{
  "norm": "layernorm",
  "positions": "rope",
  "rope_theta": 10000.0,
  "attn_scale": 0.125,
  "init": "uniform",
  "init_std_qkv": 0.0266,
  "final_lr_fraction": 0.1,
  "dataset": "wikipedia_en"
}
MLP neurons of a small language model. Each row is named by its layer, matrix (up: input weights) and neuron, and shows model dimensions 16-143. Each number is 128 + 24 x the weight over its row's rms, rounded and kept within 0 to 255.
After each neuron's rows, "fires after" lists the tokens most often just before its 100 highest values on Wikipedia text that the model never trained on.

L8.up1221 [104  93 130 141 149  78 105  97 128  95  80 135 170 135 141 130 121 151 198 126 134  90 133 121 133 159  95 177 167 115 114 136 135 130 112 141 144 142 121 141  85 164 158 108  86 127 116 169 151 132 142 136 117 127 112 141  96  97 125 133 115 163 122 148 143 112 119 144 126 138 149 117  91 129 117 140 108 107 134 148 129 109 138 142  87 121 101  80 137  95 125  92 130 119 161 129 122 139 121 119  86 165 139 161 100 140 150  96 130 132 139 124 106 129  64 108 128  90 126 143 131 116 103 140 115 119 121 163]
fires after: ".", ",", " that"

L2.up70 [161 134 136 155 141 166 158 144 123 162 151 108 156 165 160 154 120 122 131 117 105 159 129 136 153 113 105 130  92 158 106 112 139  77 162  94 145 106 126 108 117 126 134 127 131 108 164 113 127 110 141 126  93 140 120 120 159 130 137 112 130 112 146 116 142 141  87 126 123 153 176 147 144 103 125 132 141 102 134 123 112 103 120 128  93 125 140 133 117 151 130 114 137  99 146  99 161 147 135 117 122 158 163  91 126 149 130 131 109 139 121 154 147 119 127 130  90 129 165 119 131 134 142 155 129 127 119 135]
fires after: " (", " \"", " un"

L2.up288 [153 115 116 145 135 125 126 126 122 159 146 110 132 135 110 116  81 157  98 120 115 124 140  96  76 144  86 105 138 149  97 127  86  95 161 112 106 141 138 143 101 165 104 125 154 100 143 119 104 138 104 135 130 161 143 107 142 111 116 125  78 101 132 123 157 171  98 135  90 116 130  88 157 101 157 173 166 151 136 133 133 110  98 123 159 111 147 129  90 102 151 175 147 122 111 122 152  99 121 118 123 122 128 115 156 164 127 162 110  88 131 131 133 135 123 137 135 138 167 131 146 129 133 122 114 140 135 155]
fires after: " \"", " (", " '", "("

L10.up418 [ 98 139 109 120 123 147 120 137  89 140 102 103  97 118 111 124 129  87 127  71 129 132 118 129 127 131 128 123 132 130 108 139  91 152 169 131 122 112 173 117 141  99  95 118 149 163 129 139 108 120 172 164 141 114 142 119 125 125 146 106 123 140 124 117 118  91 132 125 118 178 146 130 117  96 103 124 111 146 151 105 134 127 111 143 147 153 120 153  97 127  99 152 120 106 164 173  93 139  79  88 150 130 102 168  92 109 145 150  72 135 125 117 106 136 197 123 183 145  87 170 140 163 150 119 154 134 122 141]
fires after: " |", " G", ";"

L5.up1139 [110 111 100 165 123 130 138  80 128 101 126 116 134 149 116 114 113 120 165 138 111 131 125 140 117  88 153  83 116 149 128 127 148 150 131 153 117 130 142  98 143 120 112 103 113  99 106 154  95 118 138 103 127 119  97 138 165 117 160 100 155 124 126  87 112  82 118 156 125 169 100 119 160 141 120 157 158 160 110 108 136 119 147 119 166 135 173 188 157 129 115 148 102 110 114 115 140 122 123 125 144 128 128  80 145 119 134 107 159 120 123 110 143 148 165 151 107 159 132  97 132 126 105 151 104 115  93 133]
fires after: "\n", " the", "==\n"

L2.up921 [ 89 138 159 122 110  82 144 157 139  82 111 124 108  96 118 120 167 130 106 114 127  90 152 149  91  44 165 122 111 131 120 152 139 152 135 119 138 141 134 129 149 141 116  76  65  71 126  60 113 122 115 106 135 135 125 137 149 158 151 112  95 103 109  99 115  89 111 138 127 158 112 119 138 117 140 141 111 162 141 122 168 120 133  96 156 130 133 169 177 110 127 115 141 114 105 150 158 131 133 109 121  91 141 108 151  91 119 139 189 136 104 112 181 107 102 155 142  90 132 151 152 127 158 163 128 185 115 130]
fires after: " the", " The", "The"

L2.up237 [151 135 109 185 142 167 124 144 125 153 136 137 154 128 124 132  86 150  82 138 123 147 155 140  98 130 141  70 129 140  90  80 132 125 164 129 130 153 156 134 138 129 165 140 172  98 103 100 107 150 139 124 146 113 131 165  96  71  86 121 107  84 115 146 113 143 149 109 103 157 137 117 121 133  77 104 138 136 130 178  98 121  82 121 115 162  98 160 134 163 160 133 129 102 118  60 136 162 168 117 134 130 166 109 157  94 101 187 104 151 130 128 148 113 147 116 158 134 138 141 137 125 118 175 130 149  97 106]
fires after: " (", " \"", "D", " k", "T"

L2.up59 [105 149 113 159 161 125 115 136 106 106 154 141 118 118 123 125 157 133  97 115 157  90 137 135  94  84  98 107 131 148 113 163 127 127 156  93 116 144 153 124 142 107 138 113 146  89 154 105  66 139 125 106 134 118 115  75 143 133 147 144 157 159  93 106  84 124  91 123 132 142 135 130 133 154 108 181 117 132 151 100 118  84  99 120 170 156 147 162 107  87 127  95 138  94 104 117 131 103 120 131 103 130  95  78  91  81 125 174 149 120 118 181 123 121 165 121 135 102 123 124 178 132 177 156  93 119 105 113]
fires after: " the", "The", " The", " this"

L8.up26 [ 88 124 166 128 127 108 119 139 148 104 111  98 121 108 145 130 112 135 142 154 153  77 136 139 127 130 137  92 145 165 106 132 136 144 161 118 129 119 110  92  93  66 136 166  94 169 123  98 205 166 142 105 138 159 142 111 132 122 113 109  55 148 160 132 117 106 145 109 143 123 126 138 137 116 141 157 136 170 143 108 162 165 112 169 126 138 149 160 193 120 166 110 140 144 120  82 112 172  71  88 119 160 108 121 172 130 114 137 125 145 136  73  91 143 151  80 115 108 164 116 163 126 153 143 104 112 125 145]
fires after: " of", ".", " in", ",", " at", " on"

L10.up119 [108 138 160 118 156 114 131 152 145 113 124 114 157 128 122 114 107 171  94 119 109 116 133  93 133 107 136 119 153 110 170 145 162 144 101 137 125 110 126 140  96 132 167 110 114 112 165 127 148 166 131  96 110 141 153 166 112 133 128 121 138 128 149 158  97 120  83 125 170 137 124 127 109 159 167 157 144 157 111 153 109 155 117 115  76 105 136 132 163 131 151  98 144 136  74  75 112 138 104  94 133 125 129 134 148 129 159 102 136 115 112 114 158 141 136 163 124 114 146 128 169 175 112 123 100 156 135 135]
fires after: " in", " to", " of", " the"

L5.up915 [ 97 142 131 114 130 164 138 147 136 160  93 161 125 114 117 110 137  93  98 140 123  96 136 174 129 143 101 119 140 127 126 101  80 137 119 147 137 139 113 171 126 134 136 127 165 126 105  98 134 133  93 145 142 121 137 131 159 139 119  94 133 140 154 106  95 135 134 121 142 118 106 126 119 115 148 121 127 161 172 134 117 155 149 125 118 114 122  95 115 107 122 169 141  90 104 147 133 198  94 101 112 167  93 146 129 138 129 128 106 101 141 133  73 138 142 114 145 128 117 113 141 148 127 171 118 154 133  97]
fires after: " the", " United", ",", ".S", "The"

L5.up723 [123 117 106 141 147 109 128 175 162 104 140 124 133 117 110 157 177 116 175  84 129 100 124 138 145 164 168 134 160 147  90 135 103 154 151 118 118 151 133 117 103 118 182 106 114 149 126 173 120 149 111 159 136  89 140 120 144 110 181 128 131 138 137 146 140 147 131 109 130 145 129 145 133 161 141 150 134 124 141 130 146 124 147  74 111 149  91 110 139 124 151  96 106 153 156 196 142 117 124  95  98 139 146 126 155 164 145 152 157 123 168 121 123  77 130 141 134  74  86 136 119 139 116 133 106 145  86 149]
fires after: ".", "6", "9"

L10.up256 [ 89 132  98 125 122 149 107 165 122  88  62  86 141  92 143 109 147 140 133  93 118 136 113  97 114 136 136 149 115  98 135 109 123 150 133 112 162 124  94 148 137 125 151 149 123 138 137 153 158 122 134 148  84 131 105 117 139 111 128 121 161 128 126  89 145 130 162  84 139 166 160 135 155  51 102  87 112 119 142  75 110 111 128 137 128 147 132 118 131 141 136 114 115 103  89 147 134 126 119 131  91 134 117 102 108  83 106 127 138 121 121 171 154 143 136 125 170 144  94 173 131 123 142 154 110 148 137  70]
fires after: " |", ";", ",", "3", " USA"

L5.up704 [119 126 148 152 120 108 141 144 140 136 139 171  98  96 121 150 144  78 109 157 156 120 170 160 128 130  95  96 133 105 130  87 116 130 137 114 134  72 145 116  99 118 140 101 123 127 122 107 129 154 130 113 108 111 167 131 120 160 143  87  79 164 115 104 132 120 139 125 146 155 103 118 140 141 150 144 143 118 160 134 125 131 140 152  96 114 116  84 125 107  89  94 145 152 104 148 112 171 142 107 160 120 117 131 116 153 169 144 130 112 142 148 102 170 185 125 120 132 107 134 134 131 138 143 134  74 102 129]
fires after: " The", " the", "The", ".", ","

L5.up469 [ 99  67 151 144 117  92 140 126 113  96 123 146 123 165 105 136  98 106 132 121 113  89 135 143 117 150 149 134 116 158 121 130 121 145 170 132 132 121  93 175 131 115 164 128 140 105 114 138  79 175 132 117 110 121 145 146 120 166 142 153 134  97 121  81 119 118 143 163 150 139 124 106 108 133 118 129 152 173 140 118 120 126 111 165 113 145 151 125 136 108 120 132 155 120 127  89 134 116  84 118 113 111 146 104 184 141 106  96 128 160 153 159 172 164 141 118 143  92 126 120 135 136 147 151 105  92  82 139]
fires after: " the", " on", " On", ":", " The", "On"

L2.up676 [110 139 133 135  91 147  86 149 134 128  97 119 115 161 131 140 113 101 168 133 134  92  95 162 140  92 127 124 112 144 132 119 138 110 196 133 127 146 144  71 127  73 102 137 157 119 140 102 158 121 121 143 103 108 160 147 127 178 125 115 129 130 137 131 151 119 140 116 114 133 113 155 170  94 157 156 113 129  86 125  93 110 147 133 108  85 126 133 105 144 101 133  96 126 101 169 143 104  79 131 151 124 152 117 116 115 186 116 115 143 148  71  65 142 132 174 127 146  89 138 135 119 129 169  99 142 110 156]
fires after: " |", "-", "|", " ", "\n\n"

L5.up952 [137 175 125 166 147  96 134 127 105 100 150 141 121 120  78 141 153 137 111 146 130 156 115 132 119 109  78 127 114  78 104 130 139 104 131  90 162 101 137 102 117 120 120 143 139 127 137 139 120 111 110 101 102 123 150  97 118 131  96 102 107 150 119 154 127 137 110 123  96 134 147 147 158 122 129 157 115 158  72 142 106 102 120 117  90 156 168 168 116 164 195 160 139  72 106 145 119 119  99 108 106 143 137 131 141  88  76 107 124 112 130 148  93 142 130 124 111 163 158 106 119 158 125 184 136 110 158  69]
fires after: " was", " (", " were", "D", "==="

L10.up1091 [ 95 150 130 169 136 102 128 137 172 124 141 116 163  86  97 161 119 121  82 152 119 134 124 152 140 132 161  91  90 171 114 103 156 195 144  87 140 120 162 130 149 142 150  94 134 137 124 122 189 114 168 132 108 133 124 102 111 128 155 128 108  98 159 175 105 125 117 121 157 121 104 157 110 119 139 149 135 145 129 163 126 130 136 128 105 138 147 149  90  98  67  86 148 147 114  77 111 129 134 147 131 164 125 160 113 136  96 135 193 108 110  76 150 142 138 107 107 138 119 123 116 104  98 119 111 102 163 119]
fires after: " and", ",", " of", " to"

L8.up81 [145 129  83 164 123 131 142 115  92 161  94 116 122 104 134 128 151 148  97 127 130 109 129 166 107  59 120 107  82 145 102 125 121 128 165 113 145 111  48 107 111 137 162 120 119 165 150 128 150 118  96 143 100 114 173 139 143 123 121 115 141 119 137 143 136 165 151 124 145 163 107 128 149 111 100 122 157 100  93 144 121 106 145 147 124 136 126 184 159 137 128 130 173 117 137 103 148 151 130 110 117 124 163  79 171 127 132 200 133 148 119 152 139 142 138 134 114 107 118 146  95 129 139 102 120 118 148  87]
fires after: " (", " \"", "===", "==", ".\n\n"

L8.up927 [152 108 169 145 148 149 133  94 121 142 143 137 148 123 107 156 145 112 104 140 162 163 109 128 190 154 118  68 121 101 138 100 128 134 122 141 148  73 159 151 137 123 165 117 137 138 149 144 142 120 140 137 126 135 139 117 116 110 113  92 122 138 135 105 116 152 107 129 109 129 135 148 125  87 166  96 142 116 126 153 128 113 107 113 108 130 141 128 126 139 146 154  98 139 136 133 131 156 168 139 130 158 132  89  95 162 108  91 108 135 141 138 111 115 152 112 130 163 141 126  96 158 131 108 146 115 119 141]
fires after: " ", ".\n\n", " (", ",", " |\n\n", "\n\n"

L2.up129 [ 96 134 106 145 101 101 172 164 158 135 140  82 136 152 157 120 101 159 129 136  95 111 155 101 151 163 102  99 126 143  84 108 115 121 144 114 129 130 134 156  84 150 150 118 109 111 115  98 106 140 133 148 129 116 142 145  97 106  90 146 126 114 121  77 129 124 143  98  92 133 130 178  91 135 145 123 142 121 126 138 143 117  67 127 122 103 121 154 118 182 161 146 112 117 131 150 148 157 175  91 101 132 149 119 158 120 133 160 132 174  94 108 111 154 124 129 157 164 153 122 159 162 102 150  97 117 146 137]
fires after: " C", " (", " \"", " re", "-", "im"

L10.up42 [123 134 105 150 101 151 106 127  91 132 144 112 119  99  55 140 140 118 100 117 138 182 164 142 110 148 102 136 107 151 115 127 146 125 129 120 133 107  96 138 134 146 144 136 177 176 182 161  71 182 103  95 161 127  81 148 160 119 100 130 158 124 140 146  46  73 136 145 119 134 164  73 103  98 124 106 128 110 113  91 144 143 126 137 107 133 145 164 115  92 127 146 115 135 124 155 145 138 149  97 130  78  77 106 146 122 143 134 125 124 128 125 105 120 141 122 178  99 100 141 138 132 134 140  97 150 106 159]
fires after: " (", " |", " Albums", "|", " |\n"